config.yaml
n_layer: 15
d_model: 192
n_head: 6
n_kv_head: 6
head_dim: 32
d_mlp: 768
vocab_size: 8192
activation: "tanh_gelu"
norm: "layernorm"
norm_place: "pre"
norm_eps: 1e-05
positions: "learned"
qk_norm: false
attn_scale: 0.177
bias: "all"
tie_embeddings: true
parallel_block: false
init: "normal"
init_std_qkv: 0.0259
init_std_o: 0.00473
init_std_up: 0.0259
init_std_down: 0.00473
init_out_by_depth: true
optimizer: "muon_variant"
lr: 0.00299
beta1: 0.9
weight_decay: 0.12
lr_head: 0.00747
warmup_steps: 200
schedule: "wsd"
decay_fraction: 0.276
decay_shape: "pow"
final_lr_fraction: 0.0
batch_tokens: 32768
seq_len: 256
doc_mask: false
train_tokens: 144800000
steps: 4419
dataset: "wikipedia_en"
MLP neurons of a small language model. Each row is named by its layer, matrix (up: input weights; down: output weights) and neuron, and shows model dimensions 16-143. Each number is 128 + 24 x the weight over its row's rms, rounded and kept within 0 to 255. Numbers have three digits each.
After each neuron's rows, "fires in" lists the words (lower case) most often at its 100 highest values on Wikipedia text that the model never trained on.

L4.up743:127125115126144101165112103117127158108102101102151164111090138138140134130127147127075115133172108101137090103116126163134116150120149104149140133096156148125129090097096118122154207132093110122110095149177140149163198159127137142125113157134152118093157143123101126093149120121162137145099136123109122138144098102122107137082127144129132109144155168126127083123103138124117107130132
L4.down743:120092128146120146129131142113142121163151132145097144137117094147119088109141099113128115142088134138145173124144098104106152174130152090084138094125100127105105133120118126120173105135141137133142143154116118124192097121082115105103209090103159135149146113101118168175100118145115167104162125085142134131133133109113161117129188118096136111137146097126160088084173158147186143130099
fires in: "after", "before"

L2.up351:132141125098137137137071116119109128139138114159175129200129098144126154137099127083085150143104148142172142119149160077127118143097131138117138124193128124148096116125120158121136122121106162092111145108128179112130059121136149114111144122142122095140136137122116113145120145140107140104154186162126095178094125130157118128094111102146137151142137076070135119153176144122086149149134
L2.down351:165128112074088112105098100120128118079151119156129150138125079113108093157094126117145120146106134120115114183117105143169142145147127119114184174128110153135119125147132108124188101143131151166136158174110125153136146140152110123128136140102144158157088125116151115170102136099121098118178095130118144154180131107148124159106127131109119168152129126142118102121139114126097136111104
fires in: "is", "not", "was", "be", "been", "being"

L2.up404:124083122117136111111109126128113146140139096120178110089143117104182131149115126149129123144144104145138129096126136079133130150127123099141127185150184126076163171162121152115134150109136162119123087172127107205130127107110126140159132100107177124137132148073113134116102152111127162117137131116121129134119155098052113135124108157120130139126138156132109130134145130132136165129131
L2.down404:080121137167110107105163145099079185096129143175156154135149112153134131127133121178119140147129117138083113126111140161117143114127153149159113162141123102142155139120100161161120154122105093118161125090115135096107139181141114151140089129112067171098113070133110123139143125147132132090115097167139110135107152155078133142146151133135077131130118118130108177118103106147129097150143
fires in: "and", "it", "which", "of"

L10.up617:165138125120132101112139153125141143093071130166122153129142121121104113085120129130144093151153121101100148121103096102121125129134122102163148126139094105134050155166122134124136135082159154163103096146109144145147156091102109114129097129103093089168104162177112118096123145078113138149150122181173136122112155121133135118152087126139152100120132128127115141127121098130150122110113
L10.down617:164106146117161120153118102156132143134152152092163133107134113121094146093125124162185122149125156154123152107145157108150130135133177128118134093125134136142096114191115136162116108121099112186095160111105095129172080139112128098075147135138098133115132094115137145123138130135106109171148100126147149149104171127117111179147146163131102125161126144109098102135112125123111128152149
fires in: "it", "that"

L2.up171:142149139104124148117158179136147098154082111123077139134129152092147155115116089157106144136136140136135127114146129147120094130113097191158136118148139122120183090146127152142080161101124124130113129131152125123118136067120096142154089122136122122183126150114121123106146111140102079136172156124122129113157116096096111105108100138123156152108130151099148064146118121129120190110104
L2.down171:135096120095143198158122104125192167156087133150166136127098140139106161126097166112128111145148119123102084101118132115128125113133102114127132105152108094103118135153093132100110127125152119161090131111110120138171104128107166127132130096149121138108171114126126120105114110138125131158119136117162126098148176102142088144132129112112138131078131122098107079099158121068157134108109
fires in: "that", "under", "on", "there", "so", "contract"

L11.up72:113092134165101121105119127158117169114111127115162123102159082131135074119144124155156145103129139133090116145122158176135176143086162098119084135103148106121130125129089106140154162114112128101145164155128148169149116162099180119185120164144105139117139166078117098137125161124139116098102087143117138138131142081143116145125164141103159106126151139141163113172113156116117119095128
L11.down72:160164083131144130186108154137131132096152094109127131135100144141178167172119125107124135133139121137122146148121130138130111138127110147119176176127156146106130159122151194139126111131099134121142120123132101115100133142112035110090147114121113136112132115134069138102095082121132140122127143103113151157125120181128142132159124090106106164134106142156126130115154095148134109130120
fires in: "have", "had", "has", "having"

L2.up238:158097137128139109171143148135116121164133181159139173149115110095138150136135152130138146124145117112142108119137144082128108140110118131155122149127128135111152139172081116098109119104116166139106098131140115127087130127159075129121164066140123109143129087139129056119112099119122093126139129140129147124108148101073121109167065133080069159093145115159109141139107086118147151145122
L2.down238:100112141096123119182122151118141114121103125110133140098131135139123121125159092116147150096154103104121182132080141109125100139106101166117175127158107141127171159087119131105116134161135133127111076104125132118160127118089093155148109166134066166109091096117105103139168178095124140101131138148128149194115143104142115097169102145128143113124122197156137127127149127102147104169146
fires in: "this", "later", "also", "final", "these", "however"

L4.up280:115160112095106085145083168135127157108110118110118113151165131124128122124154150141104128165144133122153143110140119136180111135122144144163143113138134132126107166097142159154132139129111131135128077110107134131100169153130104188109069142112095118153117140104105101141156132132164160134108113169108139138106189103146111114141195138146092182153132139137133103086135176121101122109151
L4.down280:118101131113128100069164131099119099144110167126075120115092136122158099111135160099147119123122138111142126126131128142152162139119101100153107117161106044114144131131112112153127125151159125155122126143113120115100120130129167141108137136162151135116124108122135106147117103143171133110154154155106123117156115136145164108137194125158127103141127156136126142106113101136176094133097
fires in: "or", "of", "and"

L2.up734:116164117110130115116106160122094164114123192099106094122108138119123161089139094132125142141132147152107099107136130165116106119076112173164117125127128148142153172102122125139121160111102166120128108132122160137072132101132132181102158118140157072156138154155124109117142145138124127114133119159132067117150135151150091135130174173146116124126136138149163142125131106130124127139156
L2.down734:079154134098139106087146150110137161137129189115098116088106039117116148132161136113124149142099131159114067145132141175151100099162132154126111144112099129121130159081125127120098144139163135132099167139126121143102123100103138163115162146089143093109103128111160123105143105119146111128143147132146119130138072161125099145128163139128130123137138133134122182132108112131100126142130
fires in: "of", "among"

L3.up446:132125121116178135139089142118114112153111120120104111137157126157119150149134122098100087122162116102128130115097121164125131165163152150166148157141100183070155134116126125124077135115166139122104128140130148103140130137095080104150129110134094126128154106111156157101088143127141146178135145137100147150101161147098092155103124124140084172158128153126167138157144143115090132132129
L3.down446:138154116098146131087109116102126118140118132148155134118123160139127133150110120111111149100121113185126157146115125147102168110146111102125136094162141065174126133092125110118132102132078117128110095134092128132152125142146160192153124097201100127132121094141120105133120151141112134105116106115098115118117097115151098132127103135180137124124123128173116131093148112118104109120115
fires in: "for", "in"

L2.up433:131116140115148144118116131138107158151146121102134161127084122129118109130147148111137121153174136158094113098137150137119126119099093168123131175128137118127144099164120154134131153128105114137100138081125089147180166097143121096156147141106108120105128117146131133122115103102133097128115124114113120112121102108146101111050157085155105082143166074147129162170126131142120135107124
L2.down433:127143148126147155096184133119107094144187151089135138120176146117130116073090079112113115154135092125138160137153126135159132126119141119107114133133128148134155159146105039156146116143120148115131107104141136136159146158130087190085126124140125125126115098153141124107120147148131134128162102110065156137065147108097145122091164142147162119134127161156116119158131106131117082138107
fires in: "as", "for"

L7.up656:115123094129126104145134115118142180160076163105155097151153151130157093178167149145096089140126131152120136130118147166146125088107129188120121126160099150124147136103130128102117121135129132131142143138067105160068109127156152157155126140138123137134097095120152111168125098136127140128147135142108134110068114145081133105190141111112133136112128093107096169143123124137097122113164
L7.down656:118091171113199128101137126113129149154162157140169141126125084141175132114163086127145102141103081181134130116108163083113108136120127129140130166129137128173127137144124151091124152120092170132134132134128114119154159107137117126125127123166139132112126137089142100131116133120127112100074178154096118120161140130141131152120112167121113124103100109112152205125142150124146135132084
fires in: "in", "a", "one"

L10.up438:111126168119118124146113132136144201149123169116116140146099140139147179090136116131097141160180119100124115138113052150149094097111159143156140092128122137112127105081124151112126144113122135166101136103126169143139142129110095138185103130101111140130191122115136143149144142135140150140116120132086209102135153122108127081127129131084124092093153151144145124100103133148128136144136
L10.down438:139130129154122158089109103106126099153127099110139117080156138115169118106131168110142122078172088135137144140132114144132129104164119136121123158112151108165116154133137143169133098204111145148107104133113142105111114060144134142156125146117114108139117106162122091128091148165099127095138165157122137090105107093123121159133122097128118185142142116113135170152142116124189113148107
fires in: "and", "2022", "2023", "2024", "2021"

L2.up647:089159138130091109127160105166145128119118093139105121142123127148159143126143136153136149143131156129105062109147149110100108085112150126133145163089161107138161113090129127138124173132113104145191131106136095081089120123145104122192140113129128103128147113096108085109104166113149100130111107137146139149122148155117159163133139146087142204121132127127170144134106099147109122141114
L2.down647:133124120131128104146152132134125132137135074156168137127118105125168135104136113126172120190124120143119125159136157138143147090134124128144098135146162140177117126116098137135116114151138132100108118139134140134099130178094093134138082087118074114115141110089136094091127121145149118148143116132151184119126163154135132121174090120112109132101118147121096183126123125122114130126146
fires in: "on", "of", "in", "such", "with", "and"

L2.up538:159127165138131154131163170155158161122112111127099167137147148126111180165110115129126114123119144125131124117137156133167116156112138125157089153112179103141137117133111128135135130140133122084130159156146134107140129157119154124151140116127108112112121196124160101138112136123090148181149125113123102100114119144146163119162148137087109138113114129130137117176162108137106118120134
L2.down538:160095114129125158127154131124164161099113136117137133174132123170144146163069117148137121076132147150096130109130160115151137153104086123112099124110153105111154145134111139158136157139097124155105139106130151125174155140103113113120158119133113089141123141114086152144111127124140151139135173114124144118141149157110149135123107155098092134165133165183096073113130108106125114125108
fires in: "has", "total", "with", "had", "have", "own"

L3.up41:100137097141114123106108125120143132075103160127125126175124139100153148131128144117160155119104167127083121126123134134152117109120103112124107103114197156127146132093177158161151181103151142094118098091126139134125167143146150133121117137119138095111134147131130082142120099094152180094157111157100123137100138074149142128144147160106104143139158130187077131106155121146148126140139
L3.down41:140184134096076127122134084141106094139144130106155120125100093128181098126126151138115087136121168119103130154125162158129160093106121160158103138129131125101140162128108157147146131144121097148148108111136135110105119130150175119121089137173103134138159141172161133156163109141148091130097131170151103165151162138134150118129085158144107130135108140155131149096106107130140122073103
fires in: "and", "of"

L2.up279:105103137123103156134143125109113154157172056129117120097138119092135181132134133154111098136144073090132124147143122136117131137146150108117121140131140120166113162161109141121104126096127126104159064163133165133121128107084172127140157124131125108141150154126125138143133123126129132111112147107132107166130139127098160116127090166146134141141166092127102175114176124141099112136136
L2.down279:131137138159117146106135127091167094106120121140171145158116085120125135125177146114105118135095103124144099116096091157112120097086125129118132116122121128112103116152130167182101088163115130134115152125139084154118095134120145137111148099118100092120168137142143148106123131185095134126137118130111150145105135159136124118140113134136151132124156121122109161085136128098150142119153
fires in: "m", "on", "mi", "km", "through", "khz"

L3.up586:091121113130130153152113149147127114156141118135159149165126120119121152140178109143122116096123126143173133121084130135122146140173140122131175152127115105131053162091170111091145109132150086112119153133128092104123139124103135088171100144122143105133101133101098143134095114115171094113145117091143135143110094093094101124124161130102118114079128092224106134123144078150117162130123
L3.down586:139130115080096097187095122113154122115125145108153141085125130127144120131131141115189116106130122124111129137139132107145132108150118126083116154129154146123165125131123153113123151145132163112127145174081108106089079142141134128126130141125151120145151125125154138132123115123093135092140119146140170107124164101096139119074171117112111115185145126130074166139126149163126094172129
fires in: "of", "an"

L8.up749:136133081138148141129143133119146120101118148150142144133120083149128151138137137159118114125132133088142107157114187132140148124117084173125110146130108087168118127091170107123128114115170131100162108160105144130117096103145154081175108091162114162172152121150143126113077143113097132103142180108132139119096200128107136150133143093110151142092148126113158116168157148138129151160129
L8.down749:110132135113126114146142101105104103101114097102162136137137123081175132118138108096146137146128105152129144089122086124128107146175136127147143160089167155126119103126115146138142108131158153149126130089175132171125096109135096082119199117150137073098119111108149117177101118099151124142116106161135146140118107124131121107160143137110111137129131177157126128153147107136185133124102
fires in: "to", "via", "of"

L11.up653:130114146098109096120157178118132126114153106132196110158097095134127092108048123135152126157150115127088127158161120148097116139089187109131086114133118117150167122140124147141124140171131103159122126143122104133120153106167108108148119134125073122128094119149113118119072084119114105123135139109141124129132137101174103094128149124149116147109155116123141134140100131166125119155142
L11.down653:129117100140078127110126134141109137140163102113089142134094113105101190095183124115159125124150138115122095089144107134125151139114125107091109127139135123017127155104102116127126118144140191114134120105114127129130160169119141130112126139155131110114131134123136153127108149088158141166088107123123125127134145142138145145110116145122132133119144143100115142127136094131121095152137
fires in: "his", "a", "he", "and"

L2.up384:093116086101143156111075136139133154178099167140141156112106178144125136165149134139163144126178144100162160137115123106130159146119165157126171149147117132096114158124161141135117173120130140187131157118111108146122080117135142139128149143124163140140148128137146115096114152102130104106163125107148174119086125128123112090088114168106176049098127105099134137118094101115108094107148
L2.down384:098158102183143101116127104107145140098143134134144139089147170115114101123117134095151145094140122121143141127103136103124149192133132117098125154113125123117128105125144122147105156158121099206132091123143097200161111129135115118134150127124159137139122153098117109122145115106148117072131163124149150114114161140131139124108123147133125092135109129087134145105105164190124143118127
fires in: "an"

L4.up54:162115147167122112116123124152153133131165159123154168137118094134087135183124129114098159099119116121141104144143159165125120131161164159121133143105132147105132084115156131148111110102156115116120151142136108103127117078152116099138080156154137141103122150106175086126134129111136128137135106132082095124092161134118120134151143115104161123089135093121123141105105152148136141110093
L4.down54:122114140087142133140116165138121121095133151103126125159150139141117142114170118110165149129093136078071129124136124130160109143057153139136180172145146164168119098144141116129128147159117127125140093129104119096136112087119109163119161144153173113139170120094155121154088127138065113128150153120132076145149080083138162126137156137141150120093142157132132145128118126128113118098099
fires in: "of", "by", "with", "minister", "chairman"

L2.up35:105146146142157119146092073111133157132108136108124103097140091086158155110104134094112154134119122123096066138140130119115124104132120116144166131148144127143101141120126137104125157109118145128152126115150123105097133129090156128140175119063092102185109145150126147134115124145118148096113131128164147152122143116146121094106106095147145127105133173110147163134133146104192103166127
L2.down35:077076118176116065158150132110147096131110123163164103136108119123150116091099144147123128162145155137122119072108109156143102164123151147109124105147129127137115127123116166144163138120113114119116156171122128144109166134137139186107103135113102159087127176131140138151107110108175139156084127174162113154103131153156163135152143133071130146143104115111128093110140119164051138145148
fires in: "and", "with", "to"

L5.up445:123130127088102143137134105121171129119132135138121126134119105120119123170142098125149106130148098131144149118160120141090124165137126124170134172136118144135108097148118121120141176119134140135130091137109143167131163132098135114187123142127109128144139099103158130168145129090142119126122120124139148159118108169109133094135046148149099150139181148149114186109121110153135129144130
L5.down445:151110128114116114157090176096123165131134137143149123121160104147138114113131160162090162158121112127136123101084137138111128170108111127143098136136113115127149116107180133123134106138119157139148079110112162079101096199122105117123132095164170155121151173117125196124103135111144117115127136082146147108160130130087119128140150124149142147125125109151119074110133135124103142154093
fires in: "after", "on", "at", "to", "from"

L3.up416:112149148156102120144103109140146126117157150133166165180103134126163129146121129098090130139081140172143150094100133098130145123152171113144100126108139151131122115104156147108113132086077113115134106115165092166111138107142170148154121107132140162108136117130108108145139136138134079121111146122109097119135161096162121106078128159138116106109132107124127129130135146182036163149157
L3.down416:158139090122170137116105142072105097069157129130152132139106129145138110173094122123151144195121055120125138170135116130138157141109128125090115180110138112117143106109096120111108092169123124095139139129129161109147146124144090117112141129129131133143129166143114117106116112127109118132149093113174143104130098117145106167155103142148109151126139073152093158137122132128121118132121
fires in: "was", "is"

L2.up10:108158070105148154102135156110121160142093117091127197122142127105127110115137101131098150120173150132152106132126151126137111120088105110127117134160107123119096135141142116119119133117148171094145123134167136192129091081113140155117151130090089142159139109082139115119100139123110106151104126106164152134093127081137143112088101130127105180095147133144142114100153093117086098134148
L2.down10:090090089145065127145135167091116097128148137155107145138154159159150121099163148158156168106151107098082096136130130115136134107117086113157161163132142109129122128115089126144105142121131101134108158088130109104141151107169102097118152144135153112155119121126118097162127115107138169165126160136146180110169115097116122114177108150108105138141145102109140132126138084137124113149137
fires in: "this", "these", "such"

L2.up732:145161095122112130157120096137174114129114165109189160150132126107125122147160118158128131171128069166158129098144142087112142160141137083140134139095154161132160099139110149105127107080132168147170108111089142124108112116138159160148168145106113147110113145102176124107123123141119113104125159097109111100121123142126120094163069116085119125155130174111144167102152096183094138102169
L2.down732:086136149131129161181132152127136122161144147130156133157122109128123115122118151127143127086145065171133138156080111125153145122142114135187129163111103140157118123152116125092122114140091086149128167117123102152139124112111120143142121147175092147161101147095145143134135055175144128087124147117122105081177105126130141113160094103120133169113150159153148044136118131123171122102145
fires in: "a"

L10.up120:164124110151094165126115048126145149140119164137120118129165123109119106176107134161146144169142155150113138125125176097121135122114107154097128131175120154154146076154138101116110123133117123160172113138121098154168130142117142110140100126154136161118148130128129138154129108120144075132152137135136165157115139121129138146151104106119161117136133136143101070122159076156135124141116
L10.down120:135093143097136097158119098106103117113132163152111139163097157081201151132121152108113144139119136104112127117168150129134094087149113123116142123123096185157162126173148162135129109132138123154146139163092120108098093124086103109113122164096125136144132166121134131177089134124179111163104121122084103114125145129123124174119150118113088107111151147114146143085121126132124148139126
fires in: "the", "a", "or", "acre", "kansas"

L8.up316:141129159124128133140157107125130130099092146102141088125074133163143140093116124148117132187108122130121072156164128150116107135132117150167112167117141149143149120118089159144160115123147144153091133151126123178111093090116143108102102126114130169139064147130129124169107146085170161118143167132086138124094150128154173155099117131137129168130119135151118096107110116142108109113114
L8.down316:122133153142113099134162138114114101113163148138116165159088130107114102163131120136134113124108121123130133125111154103118159106132136126164106107113129139130158137117106111113154131144146146146092121083137087153106178126164093165109092128109081137136117119125097146105131137092155130130067137164159089099141124149143144080112116078160114151117139146120079132121127141126085162140084
fires in: "in", "and"

L4.up638:154089092124166102124082090117119125107116129134090169126151145140114116140155094127084148131174183140176125107134162102102100167104125088111151114142104104145110146101187123120127141106111139114113139083168102115127108128056102144140103158145132139117124117098100114144154126096162138163152120131126142128134112134166123119162153133139117126100130153091116135136161095180098155133158
L4.down638:144132172134133169131102154094128131129143167099155145150131147105117139110169090112113099106094135128112128131127155115122108132149125099116168134115133180077127123188137219125141141140095145121093140154126132126135120145179113108141100109157128169159086142105195116132151167099151149137107128136133136161123130141092133133067112115135137115154092147134140117115138095122134135134103
fires in: "of", "time"

L2.up383:086153131136135117104099113113170172123117121147130104156156100113075144145162136147132131171138120137127077105126084145144101116126136115136144158086099122112136170147107111148163203119136164086142142153117159141158127127144119138140114119119098131095126125115117140123152140110118150081118093143149137130106167111145100118129126145074135157112152127142117144133131163177119118161143
L2.down383:146107141188102137136139115140152111104120164114153103130087110137116151104101096168168117163136135107133150098134111116165128113088148112129122118105125134146142115128165126101108130114192116137117087133170143142135155148146129170159135158123111137144133112115149088106168157098147100080121117170138128152106154165129181146122079183138124124148133161149098118093121127125128143121151
fires in: "and", "to", "or"

L4.up380:102130112120121151103113113120168130147082123125176101118126146096116114096129123126164113094108146167123083116169130147120168152100125149147138122071126126143137158113078110118128132149135105131124130159155141131082145091112124168138139102081066123116143162124178106168132107146145063138119129185096134152135089144136121149123113161128141114170125172117134116150151185136112112133094
L4.down380:135140110094148114173132085107125118103152108138143139147150097150146174118153154127118111156147149119099144142101121140166107092137166146095122184133116114156135120137106110135117126096148103124121141105109094145189103129134125110108090168143155118122152073142088154088120109142126157126138130098140111116112131103132137086136178119121167130140095119173140117143125099131156094110104
fires in: "s", "be", "the", "make", "also"

L3.up406:114119106119150146138145143127092142164116131130182112150145104127171150129161122134147121134146109143157157124096103093127088159123114118101135117120107100136104146131115170131127138150154084114145146180099134091117146117098143132149159079138191123127138119185103085140134098110127106106142105116140138149089125125113136146126124164117075160137122125122124084133125131143139143106141
L3.down406:117107130114125132143177150115131113156101145152140123145129129095149128111135118154157160099111122104139140155151114156168112089110151076068134169126132142171127114129150127134145129114130127128132160134131177063126152093135132142118115108112123115134135116159147104101117140091126144142100163156139145116102156089117125178134120152137120099100083089129123122140136224146126161126125
fires in: "an", "one", "that", "well"

L4.up421:114122125128104116062115124104154107119109154171084141138100101111102132106120135170144151143164111168118158128101099146134112108133118113183123118154127122096135117154150148122132169125175125153154114130143165160121096113140159078170123108107080121119133146114118165075121119113121169151139146138137152146096119122147081101124172155123140099173168098094122104129146166139145085167103
L4.down421:094115102128111135147167117135123133190110144148121117097161158121117140132103111146161146146160115139157171089110129123118136102118142128104119145156149139141111101124149110113140101095159130103149128150111171139137105166159155151148121176094113142101157113126116127133120093124102120148145131123096192121077134142172152139135157155116131147101118091122132113119068105148134090146140
fires in: "and", "to", "or"

L2.up705:096160158125100108102068146162102147129138131101154173158115125100119139087120169112117113117155148093130123161132165109125100122112147155146095131102129183138162141104108170098116107109137104122103153133149092108136092116098121119123127133118113105162082095106151130091132154131123135106156172104118123136091097123135128149080157106141113106104129130131173168134146143096133154157120
L2.down705:117102109102126143128132110104102135124142131140105099097151159158136126145128089157106140146145118160135120088114106110150129140125135072145151121152132076144087148142141118148119104123108139157139056116075168153123169141131150145143150094132133158116132127115136133163120125101094161146125119115145143133140114118114146125135113110133151148139141162077094100119133111126080140118115
fires in: "for"

L4.up683:112122098078109125176120129154136155128154111126142143125096142146133087114095110115130156108094132142083125099144131158149150145103186132150140169066131158100106157147127136116163097111115148123138178124161118166105123138151135107104157150120137117161111112143113111178112113138154118130160138128110127110170125095134128074096073117116137146164109131088133135134156122138130124146162
L4.down683:162107116122119105133132087132130137103116158118167085119128146145142143119121126112120157118144125095123108171166121180152126138147096104068109152082118154122171129153144106147104092118103121141152137179163154121097160132129172129105132089149121116165120123139110100149134106139126145066149128142148107147102125098135108143140097109075129143111128160154123148143174124168118135133103
fires in: "was", "as", "including", "married", "is"

L3.up119:112148098129131166120133137120132112135140144141142126156119152129122125133139116151095112117098105103128111083126148157119152117132180112167101101126120087145114120119146116112178166128122129075116162174165119137101132153159141110154103127107133114133108175135108154126109160148129146130071114124135116135091143138119131138089151125139177116166155127089142123133140150113103108172103
L3.down119:138114149131115115138109146190114173095099100147159132115157083132135159110118141083185088181127144121111132158115133088128122158091119094095151163110114195098116096122088108106128125081136104141135106096095115136115133135157107149077122143157115118135162068109120105120120143092139111154121094119133143188139117134136105108128143148119109163132137131135129096118126115152164103125128
fires in: "to", "in", "known"

L7.up218:121120132133112152157126129096150117087097118151108100096098143118136161113115111146157139093124154139128124124102114130156171191136131151126112184081136133138145147102174131106136147089147141126114075123183130212093141131108136094165132125133139148166121137124163117120128099121142111120136116145115153132111120135101136145104085112137112113154126110134130127105128146172137117084111
L7.down218:139138109123139129178171125096128086112152128125148127136095140139167109140146134118140120147145145115099149099088156139148129150108113136085112172116138137186116128166119134143136116146118130098131102114127099131141150104144100117125148134110107151106077094146099135126147145124112182095128155147133125172130131117092142121129127077076109166161098139129146119170188115115158113148035
fires in: "to", "s", "as", "the"

L2.up196:158136135110118165130104126123116158154097116111175134104160116118130146126113136117139075123168144132107096134135111108115151160059108134196095163124153120144115122124100078117114176113098141123106145085159142108105123121069170161132122133091097123145108187137125143165113128090118130127150120131110061112091154163092131171124090113122140128117135149109145165145149113134153164115142
L2.down196:151152138185098133144115157138148143131090148150125150114136134122116104161165130133119096138112143156103160130099147111103086130129110139104138122147169103134152161145122139107064126126131112179093154161097116128103133135134107141109105160143145112098167114124153167130101188092153094102152120136140132112129123171132126098154080130145169142109095078171093120101143067087122111145083
fires in: "in", "by", "at", "for", "were"

L2.up68:100145086122165128115161141095093164140104143084144128160116134127120161128148107128139190142138136098172087130123113118117111115110152126136138125145112104154137157133116158097139140150165114142108168143141134137123133130145113141156130172100134096143129114145128132175112123128119125172127089102163155121153122116076112121111130166147121147096139091134094122113143108095098116147177
L2.down68:051145142120128106132125164131097174155104164104150135131132126102133082100142108123146140087157120171155112171111116149117160095136094162090111095127106150122118094169084116118121145191124140142138156110110084132139120156102103177146120116125139145105130109110109168092130134101116102174107145106112090119118163129115134159132143153145123108092189140132172145111150143119136149152072
fires in: "that", "one", "this", "other"

L11.up492:099098133107110157104124113112118123098120121110143167102093141106143121139075116211132134116106108124119188128139092087140159121145140148140154123119107118145156132125157150162087102115137128142128123156094115170153162138168138097115154105118116163137134129141116121167104113107166137139120123140164153109170136101118129115160183143077160115080125140131105083103118142149123102149098
L11.down492:145109098126129103140081129104117128077143115144141086094111121151118150137096108152115111151088156183166103141176173168133106091097168124128108117120102128115110167141116139100141130155149135132121124102114092146117161117092084154136161141146094116089100081107140123138129142104145161145101151091109142126104119121181112116103116114124103141155148147142140133143120106159111135137158
fires in: "a", "de"

L2.up213:166179159123101131134140145129151172138124135157124152124155152106124121223134145092134109117117129091123114119111115119137160134128135106139145139083118084113150136104137181119122091106138149115105139150094121121100126156114133109115126121125102122118157156143121112156106114153161119153142120111146148148135123101102144131177113136114075124135116064119141134117129093132136102085143
L2.down213:129144167128169173140135157108145113114072119099148158093118094172113110133091108102132152119147153174123111114089099128131141128125146126136091115090126095119122172101130138176170123138098126110165095149158172132169103179047094133103157125131112132091142090111113152148153136191119139132162142116122145139107147146112073108161139124101099126122119145156109080148120145135109121072130
fires in: "has", "have", "with", "had", "which"

L10.up303:103141126100120129131138121130176128094148154071117041138105151167128136117113125103114110117142137140181128111090139163152099135132161132115101131147150129107095109112150140143077109157104110159104080117146151123109167121169147157114119177118149134091110154113134130125122127106145173105155101109156138125111128113146106123132142086136145156118098084150159139139098162144127147099142
L10.down303:105091138126125100167165130149127114122137143133128201168109107152120080149100142136074145147094115103137118142116091107122132113135101141147179159133143098148143142114127129128156166131129180114169159115109125111123121082138127153123106146156109114130141060165150126123110105128129120123125151132133145144121099082093115166144136132130122137144144178099147161151145123151113120146083
fires in: "or", "and", "as", "least", "both", "votes"

L10.up354:110135146146138126120142138156125126148128124115114127153106120149122135133170157148158137151109120110162153144108087115128181062143099171147123138126106120139125137118104141176154131105130147107119144163141146141092117169135159137143112141160135108170067086100111168113156115129109113174123134122117130134128128162136142097128107097110101153112147100118099117176144131132115153119082
L10.down354:180119170113175139142123195135121098126125105149140141143102110095113114122138124083119123111117129110118109123128145124123107132138109077128134140168142134153120110097113107149143175131096201106140198130135130118169125133167153109114109115113117134100141110134149117158129141141129101112109124096112077141115121143147159119164129105085120060136116171127087109148157098114131142123116
fires in: "in", "to", "of", "into", "from"

L4.up534:148139115152097108119159146150138130112137114120103112144099114107147145152151102132102098097092138151166066114144135101110169158167108113115106125112096137146140153121147113111129100155176140084157131124109132136128117156127103174169119132140170165133137196100145101110123129083152117156088120113129107125097170137141121126161113150107112110066141152115121102148110096125170153134123
L4.down534:111114130162133129149133097091096163126120148131136126119110134138097122122171145096154164140121158157143121161140135120078131144128130131119118146074133111119132090203144118113128143098137136080152129132102129127142180117151101098137144088137132162129159069125169132127147141150112158132076134124155138137171111083080135098126130129132138138143108131131097166121153157149126104145083
fires in: "of"